Part of a small language model's weights: 6977 steps.
MLP neurons of a small language model. Each row is named by its layer, matrix (down: output weights) and neuron, and shows model dimensions 64-127. Each number is 128 + 24 x the weight over its row's rms, rounded and kept within 0 to 255. A neuron's up and down rows have the sign that makes its largest values positive.
After each neuron's rows, "fires before" lists the tokens most often just after its 100 highest values on Wikipedia text that the model never trained on.

L11.down693 [148 111 130 102 128 107 130 119 113 137 128 114 175 139 162 123 169  90 117 104 110 109 148 132 107  74 122 129 119 155 124 134 108 111 154 144 125 131 137 129 108 112 149 115 158  96 168 165 127 136 146  95 137 133 166  95 152 171 137 126 155  94 106 172]
fires before: "="

L9.down40 [101 152 127 157 141 159 137 126 151 129  88 114 109 100 106 132 222 121 157 112 151  87 125 185 106 115 118 137 122 145 137 164 166 128 144 134 116 153 120  91 128 123  70 143 118 107 125 144 123  91 121 152 137 101  96 136 127 175 169 135 165 124 136 106]
fires before: " |", ":", "born", "\n", ")", " Wilson"

L9.down301 [113 120 164  86 101 106 124 117 132 145  98 139 153 110 159 137 164 102 122 125 135 138 143 133 122  95 132 186 158 121 135 116 141 118 142  87 166 119 157 144 189  99 130 139 142 106 148 130 109 134 117  92 131  97 139  85 171 123 113 163 108 121 172 114]
fires before: "="

L14.down443 [122 134 151 102 123  90 101 144 132 120 154 130 119 124 135 148  90 106 124  99 158 142 144 144 142 167  96 151 113 114 114 156 152  99 144 134  95 168 110 122 131 130 199 137 131 127  85 126 135 127 109 153 100 146 128  76 111 171 127 133 130 138 103 169]
fires before: "\n", "  ", " 1"

L4.down483 [141 109 132 161 166  81 126 151 125  98 120  86 171 149 119 111 103 169 139 132 126 109 100 151  98 127 138 134 117 122 129 113 104  93 124 142 148 126 130 135 115 169 163 191 121 130 152 101 125 107 137 124 199 114  86 159 141 121 128 123 127 141 137 111]
fires before: " |", "–", ":", ".", ";", ","

L14.down643 [138 126 162 117 136 140  96 146 128 140 153 112 160 100  71 149 104 109 137  92 135 120  82 119  98 135 132 134 168 112  94 126 116 158 126 137 121 158 133 112 135 122 164 115 126 117 139 113 141 169 108  78 124 148  79 141  99 171 109 148 120 124 111 131]
fires before: " |", "-", "–", " January", " —"

L9.down675 [140 143 111 114 142 157 140 115  85  87 127 153 131 126 128 129  88 108  95 117 141 127 105 126 127 103 166 147 156 160 138 131 122 142 119  78 125 111 119 121 103 114 106 135 136 134 146  99 131 136 105  92 150 128 117 121 144 116 147 154 122 129  80 107]
fires before: "-", "\n", "  "

L10.down536 [118 116 144 174 118 147 146 120 133 117 107  96 126 131  98  95  97 119 105 106 140 175 113 151 134 122 153 150 158 141 126 134 131 135 123 123 111  87 132 151 150 104 124 115 150 119 158  90 120 124 113  96 150 122 117 114 107 148 114 131 123 122 120 130]
fires before: "-"

L20.down256 [146 119 116  95  92 120 127 135  90 103 118 151 130 138 102 124 128 131 136 125 200 123 151 161 113 119  80 144 156 165 143 142 140 136 150 102 112 123  97 125 154  81  93 135 138 161 156 102  96 116  97 153 100 142 158 119 124 121 125 169 129 153 129 110]
fires before: ":", "-", "N", "ates", "#"

L7.down605 [158 176 141 133 158 152  91  91 108 139 130 123 123  82 115 121 125 121 149 137 165 137 123 144 169 141 142 167 132 101 117 136 115 122  97 138  97 123  69 111 130 126 158 110 118  97 135 145 173 162  82 125 167 116 132 100 151 117  95 178 120 159  94 138]
fires before: " |", " in", ",", ".", "–"

L13.down132 [141 130 168 133 121 105 121 157 151 100  83 125 125  98  96 146 109 165 130 117 161 135 161 132  94 142 103 160 101 107 114 130  90 128  98 134  87 136 112 113 124 117  64  96 164 124 174 112 121 127  99  76 157 132 119 132 164 134 172 153 147 171 102 131]
fires before: ".", "′", ")", "″", "°", ","

L14.down565 [135 136 177  85 157 120 143 128 129 108  93 129 133 124 100 154  81 136 117 133 131 125 120 149 142 159  79 132 102  99  95 132 158 126 153 148 127 149 106 130 116 152 173 101 107 124 106 104 148 100 116 150  75 168 156 123 101 175 129 140 120 132 133 110]
fires before: "\n", "  ", "\n\n", " —", " 2"

L11.down375 [107 125 113 102 127 158  94 135  90 156 170 151 159 112 131 127 102 132 116  98  92 132 133 124 106 169 151 159 137  90 112 139 106 122 117 137 127 149  66 113 123 123 131 122 127  78 117 109 111 111 106 108 151 127 117 138 121 130 132 119 123 163 145 138]
fires before: " |", "."

L20.down52 [116 143 133  85 133 144 117 149 122  80 119 166 127 112 142  49 134 113 141 138  97 153  88 153 122  94 152 109 131 111 113 117 131 130 116 113 115 131  90 156  89 159 137 113 150 100 132 157 162 187  98  86  85 141 148  97 127 140 141 138 104 195 110 123]
fires before: "-", "elected"

L10.down281 [114 128 113 116 134 179 110 123  82 103 132 102 161 137 173 142  92 113  57 133 140 165 185 124 132  97 170 147 146 133 168 143 121 173 127 151 118 121 162  97  87 115 105 108  67 137 156 116 201 138  58  76 168 138 129 128 106 147  80 112 118 148 110 130]
fires before: " |", "all", "s", "+", ")", "-"

L13.down21 [129 133 177  95 155 188 125  93 122 101  89 130 180 136 126 143 139 155  94 125 121 116 127  89 176 134 118 141 119  80 158 123 172 134 183  92 107 120 113 110  99 109 147 124 111 122 154  79 128 125  91 110 133 122 119 148  93 142 133 170 113  86 123 103]
fires before: "\n", "  ", " US", "-", " 0"

L11.down342 [171  96 128 161 108 107 163 124 149 134  94 148 110 102 111 141 142 189 143  86 151 120  69 151  90  82 131 130 180 147  87  97 142  62 136 120 149 172 134 137  80 163  74 130 151  77 144 143 104 156 180 127 186 109 123 121 163 106 132 130 157 152 107 144]
fires before: "′", ")", "″", ".", " |"